{
  "n_layer": 12,
  "norm": "layernorm",
  "positions": "learned",
  "attn_scale": 0.125,
  "bias": "all",
  "parallel_block": false,
  "init_std_o": 0.00324,
  "init_std_down": 0.00324,
  "lr_head": 0.00607,
  "grad_clip": 1.0,
  "warmup_steps": 0,
  "schedule": "wsd",
  "decay_fraction": 1.0,
  "doc_mask": false
}
MLP neurons of a small language model. Each row is named by its layer, matrix (up: input weights) and neuron, and shows model dimensions 256-447. Each number is 500 + 25 x the weight over its row's rms, rounded and kept within 0 to 999. Numbers have three digits each.
After each neuron's rows, "fires on" lists the tokens most often at its 100 highest values on Wikipedia text that the model never trained on.

L4.up2881:450506454483542494515465517480503473496474562496485500517517510497488500532499487470442496467503510488497467544512536499456479486512513486483549546465489465446474458490540489479456468487517516521429503485482524553483485511501473502475495495472513515538525515513466494514479465482516462526493509505537490486489475505527504504516544524489494525514445478487497483494552498480525516516512494484508501514469466484457523479535537507493426496473520508479504513484457514500521488469502536455487493519522516489480506527537485563521507467518542480525493497520503485490495504464483457505
fires on: ",", " on", " over", " followed"

L4.up1799:510535528501520505530472552516511525514508476524532504492480526521521520489511483441480540513487508529495517492483494457488448564506484475465486507521509482497520505474497485492475489475499471523496488505546470461515509517519533510524488476487529477516502514509491512500526479473485478495504518499503494516526486514504484505497533535514453468515453490537512500471508517541489538520503523470490451505514506487480506542494523487528490495515485558498492466561490511459502506463549542510557535482526504516546519480517541464492515485530482503491502511514515529519552499520542483490
fires on: "\"", "'", " same", " |", " Nu"

L4.up1303:512481547506505502510445563504458502470479507514529507469484471524485459537491472474523490476480491535464529517507490459477495508469522493534530513499507539471481518472537534540499516473489532502566472507451531515499478487531480526479472480486464522498505506516507526533477536462494511509463505548530547509509520501545482486526547491486477491542468493488495485490490503543521464483498537495481473547481444545507494517512493492496516515482574502501521484499500531473526503492520527495499452453486518453479504458470491481481477506536507444470450517503484502515491517504536478497
fires on: " and", " so", "\n", "...", " real"

L4.up2221:482492517507499451479504438473517480512512487526510492478534520466509508520558459505519529522510496577471493512497514520523432508500482506481499521461481496486471496485542507477533477454475512526506490537488481482499482519463525490543436507517518533530491536497496485501530511498510469500505483521512504517495551500532473478503499482480446488519522496468478489506555488501497490472485498513485526517509488519489449504508512521522509496515489488523483518474484520493497463466473443503480489551512478496463518461510504506515453490487488484470498518523511499532529512526479510498
fires on: " in", " as"

L4.up2631:540494536542539481487495512483509514454493465504511470469495481462481508516479519450475514494465550552538508531497488496479500473533508493459467495485426525550502513508445509519498494464491510522525525491511522481497497479495515505486471515553519518555517501518508497439473534503500506488505433517481512483462490491474474544472463510468518503470499525525516486514511492455479535497535469520504482512442472513523484521454512528434485515557476507448505495539530536490475486481496505536486506465515515494470505479503494538487575493522485457538495502531523453483500496484523481486
fires on: " is", ")", " who", " =", " December", " was"

L4.up1553:495490501510520525569466489453494536487509516534485539489488483460494465531503475471493483557518501527521486515523512510528468504516509492493489470490504506479514487480511488480528493503521507464457494499523504485525509528508512480487484490487499489499514511526520498528519455483511451553504482453505508490455532472479482514475504465513480525525478529531516488497487518516492491504545508482446489534501482452508533510526487488516491462480488495484502475512515482499499515497499513496497522499497482498483489507532538456538499464501550480498462525514540478515509480556512504508
fires on: "'", " Northern"

L4.up935:487547507521503509507475494485485511518488536497468528454519490486483506458502481520470486475487506474466493504510532511468522483484453512525499487475480535522524466512487520490500523518523480530512491473514483514500510442508549569507447528476481513496500552482510477511502476458503531537493461516560474520488503524485514521527538495479493489525523489510507480508515507477481490533544500516504490513515476453532523511557519473480537514513470499530481518543482487502527499498531491528508496513501484517494477463535511554472526516499475477499572496526536528480490499533501471458
fires on: " in", ",", " of", " same"

L4.up2283:499450480527483432510511511512495508501523486502509465476464468467481453482535506478458498491520491515488511541529513517455498464522485446503561503465494513431465500545499534508490491507511514537501494477521522521507482520491554482497481510495515513511494465491486511568528523528494467493509538499460492536471563474490482522474496453489465488468509497502511471516509520457484471572543531506492471550514477468508477499534502467535468462505513485497497549450477460481469528495454459459451527511533499499491480454468514489517528497540529521518528470503492521531447468524544500486
fires on: " to", " from", " politician", ":", " in"

L4.up740:482478478501446468488488454513545502493485501495514501488437485541499521476487465499538474455470471468493518549479526495483523472505519486489515497473472480497570512513536503491482529481509513531487502503480506467496536469506494559516482478454463478535506441508507527515487510534545510494532505503503516460476476492508465474519509476512501526514472532536485522538467521517511496511514513491527501495469502513540479493522482498481537533525464503517471491509532499514514496537434532496453487461479473489448477475490541509492524457502482482505496568489494523526489516512509501486
fires on: " 1", " 2", " 0", " as", " 3", " by"

L4.up823:473527536476492530522542525509533518477500492516523488516515492503479509494462527503492503506501500498466528479473493495517496515493504469563500518492496531512499518473500466482510486495553511517489503515493460511508517485531551528495528519483514500497480500501546464519473520486513524480543477530521514473491535475521532481517497495491518521493499509489482525513475531456494434517499538499491505488493486515480510536484514497494496495506476473498479544479483535475523507465458498472455474497467509524490526489520520524507489489472504486472550538491523475521477449544495466480
fires on: " |", " season", " victory", "|"

L4.up1377:495504453488496509472526512485486510460471468503480520506530462488547495513509439497499526479509482469525510516493484514472523514485480478558490534518495489480483490500545498477495520541500443500497511490505481525490451532506544516454523503507482460525518482446456466511463527516486483482516464516513465543530521509516519464494510500510543577494515474492461496475509502459466499554458515520477501473493502500537526541495450524488547492514524473543487514505512506496517512468487525486498495491534517503458518534494477484548452501481525497488526492566492507542509504526519522521
fires on: "'", "ing", "."

L4.up2929:467490485497505458536488466465443517526508515493471502497491488457480530482500522481482468515509477501509459475538474487458500482493528515487479434484500474522501478503505529506492477479494499461538483505505510449478517499525546541479479521514508473522473429504511494483567459527482519458496480537497529535458477472533480571513486484494471464486477493486490489490434529454523499489535494538441510520519473491505494461510491498458517514478491474560501523513500484533491494538488524490501457550502476487482478504520526470525468487502498510499484487483505547518523501519508462510
fires on: " of", ",", " the", " for"

L4.up1249:481497522463542524525497517486488494504506508475517552496509511493504538465510473497505479541504483489503531421475510507462492529480507485520511478482507498510503447481493513509499485495499507507502476495495525495495473566524541454477475525531498514495512479526499503497493540459496532529512486446515500448502524507506500514536501479489505491511554476448465477527472507492508470472466473472479506498530506484504538537495552520526489519531493514495486518516489565531497498516473527445485518512494489516504484457448523484519495509487468482520502540480476481523501501508505523483
fires on: ".", ",", " to", " was", " place", "\n"

L4.up2498:521513512457507516514511455488506477516508468520494496479513514502498486470529509493520474491461484488496517524522523485533488443523479487497508496512464520543513510511523502449511484482520518485549472501492513549514473472498526485536437528473488558472494472487428524499489534485535522509493447497506482510525527493538488502497484544467485534476523522503450537513492475508526471562552554559518472545518480504516497473497510505529536514519488485502515531521484479523514504477474492504470522478529505495465482512471537488544447515517538484498531483500511491495490488488510525534
fires on: " have", " has", " with", "'", " had"

L4.up1736:447464456506506489521530531489508505512509509482494500533516477473492539415492440500538486505507486505497528508527477466501497435514554467502493455516512512497501525486472502530526475520504529487462501513505487452479518476464465495514476496507523512469525470518501475501502508533502493477519483501517493545511568502499513466516524498495466525472469493492473531490499499497472534519478482502479474457535492484516514516494495496549502493540483512530501467541510509453495522531486471455516494526448493500558500543543506498468475530494487496488464484484490505471492510513467478517
fires on: "'", " for"

L4.up2530:448477520573520569443454472554502507542500514493527522485510514473536489488494500512470516482489440485515462487512551503496521510488520496472503528545505501508445530480501529477509520472514450549482499479488508533520505484539481524511461482488500495512495466458513514519491505513534504481486525459481493512496502493550512487487513463508488535489514494492540532494535495510492511502479494474515516503536520489489503526522473499484467496535503508486537495495497478540492515486490498492518470465487512555533520483523495497509529514532534466481534480502495494489520465518519485476
fires on: " |", "\n", " under", " off", " made"

L4.up1540:471476468532517484497451519435468462474509517496489477491484555463507479486489516470482452476505507479506483502482483523477539496450513532470517494520508508505450541499469492518531476494501516464500508494515462509559540465516498507528443514510485495492484510539536492496513508552502481491511522486472497486510459505536487497473500511497509492500496491523511496514531488427477506491538488473519490494550497482497550528492480436501492477500417526481474539497480521511568467525541500508531487484511513524465493530531536471528479480499486513487490490528532505552524516490502499502
fires on: " This", ",", "),", " this", "'"

L4.up502:503511469483522491498502454522477505505467530492489516482497519510515502506490476500495508503505508553487507522451494502519512492494507464477507544526514472528452480482502548501528489514507483454509476501531494519476456500498494538482489456480493509509537471519533546488490513493487510510521511540471501511519489529536476521458479496478505538460537520504511550474509554484445449493509511494469478482536497456506493478496456503517536503503488512459499506539503513494511490474500488465503479471503504503470501549547499519540519516524525478540477474540533514504546474519484471504
fires on: "\"", " N", " /", " cm", ";", "'"

L4.up475:515503485492521506493503517486487510481471523486543509478489538497493451474491514448529478487493510452507526496483529527442511466524440492522479477509543492491485510502491498482539492526451525463450477529511496476545524534491524487543457470460507527535502503494521503509497491542534486493520493522479528524531494460492480504529482535455470518523478504488499480504495551479496517500494481493490488510494498558495523500500469482498496481440497509503487516533477550488491498527482464491445477494499536477467519494505516475532511511524498503492472468508457487481507524499525488492
fires on: "'", " footballer", "’", " \"", " actor"

L4.up488:502494499519497522464459485516490560536515504471505482525536480473463519517479473476486502529486538481474495500496481516470467526505466503510480490463489486535476549482445508473485487502511505516475492498477484534483486514482507453515486445491506521468545494454507511505505506477487523517508545517499534497487553510509519515505467529463516507547484488478523515542468549468503489482482501495496510506531489496537491511530510492485460499528548494516509507498485479523537522533488489445493484476519515527513484521492497464476487524504486511552470499527510473479476491510500537460
fires on: " |", " ", " Pts"

L4.up879:506504498507480476473488517458493512488521483479521470535514480520564458512515469460484488496518462501517513512516549506502520510511494486514469529503513481457520522536502500447466476452503496544487469526515512510508506497553485508485479498509472504485502516477483527473468496541499467458456523507509535511500506513444491480538462537489527511483526501521499550555502517509487515503497516525521489495541518518524497469482465488501549513510498522466509511473515492495520517546478487520564498485496539510495479499518520516502475496490534494466552479468465475551506522526486502501
fires on: " —", " 0", " 1", " 2", " 0;"

L4.up1703:551515514473477527495494529495520519495513557521476508517475491488447475489487462484487508514510490523488479489538474498549468492516497487538524507514563491493538507513495522501448507458504505491526495491504539538496468453497519536509455501577494504511504500522514429521509516483523477473531564518472499520495538520526469503506518476499521493512499499450495508548489475529503511479512543489504532536491477503507493545529482462500455507494534464511483478504511516492510511441469472484494525502506542469512503541493496502490485488508514490534486485523470490480482514488520509473
fires on: "\n", " |", "|", "."

L4.up3054:464503557496514486523482520506483515472511485507494503468495500476472510461498495517452495482505514438512485485467511512499505488504478469475483482457461528478482506517503461482524472462513469584494473497478491521509534502502485522516456470490500544489479468535495481484480527454520504527537484516490473493504475486502493441502533492475494543487497514480481503497504482526509511515486506457495499496479473453514524541473512524516471510558527492483513515503495528507503470486502506492449514468490497535512466519491507475483482457492532491532549505513490506497479533493472479442
fires on: " |", ","

L4.up2292:572462497529506449504520463501442539477481528495486499479478457454527500469516474486480462502471505483479517494520501546454550485498508463540512446537455508475497518479533465513485482481487459465450501488470483476515521482500530492482546531527520537478485485456458486497524541507489492550513513502474490490493517481506486497460454558496476500494505503488542501507493487449496528495480494512478538463517494518575498516487522472467531493532465493490495525515475484512487497513518484521460462510467539521488449515505498512487492489503507475487507448474481488464453483513473524517
fires on: "."

L4.up2710:518526504460517480527519473526493517486492503512493491537486495535499482488450511479534516495476448470463492539508497490507519576490525482500519499482476490470490472499512520487542518496446498491496437515455491544509480498506479523489498506522486498493484524526498559476505526467497517495488502491503503515508448488510486506542521477509501526522494552453491481499528516486519482493478520492509515524494445516499513511518487470540482551504509451520527484464479521485487553492510464492521451524510506534526509533492478465596540467536528487515519512470521508480522491476516477487
fires on: "\n", " (", " \"", " with"

L4.up80:522496492477451496506487529523483536522457477535492536484493479510497540530477539509474497468497533508464509481497502534442507495475510503460475522494492514524477489503488485469483490529486503501504490480497502475464486494487524538524528501477486534507520525444479519524500434497518526532512516482513513484501529507500502464499516522517482481486513485493549452493525563503462495494492493471503491531524518463470480492486506489452495524509465570498484446558491484508455494466544453481509482464492554502522497501472501492512482497481480488503498498513513507492463509541493492489
fires on: " Total", " same", " in", " total", " by", " That"

L4.up755:499472463487485538529511455515509496478528495491557489490484527538545484490491537543487460426511495502493516490470457502497526512466496480493529504452474497470507533505472477495483500454537552540470500555473502494502488522509477469502526497457512531501519479474525485580459512496470473505517488518501502493453466475479507486480507491509452542508535472504480528502524465489480487484512488484494455531494500490540519449493494506513497477463482514524518509498511505506519456449460517509481549485503488516482523460519523443519529521488508473501455533460501495518497498486496508482
fires on: " more", " L", " m", " most", " kg", " substitute"

L4.up1432:462491488504460486535426512545468489448500530501492560497457520547452494548497489469482484504492456495472499502508466478503502484510531507502493506537476477471483511490522532522494463467473494510437493536543525526537530487510471553539478502535491508448513528487485563485492453489485523493495573496520569538480495489508517501520521513490504533521564541552492513540496529461513515519475475499508489488529511508485471537485449497500529542465490478508487475499487519484476479508555487517515444526493524532512476515513506512498504483496482502539491477525501512536546514526484513509
fires on: "\n"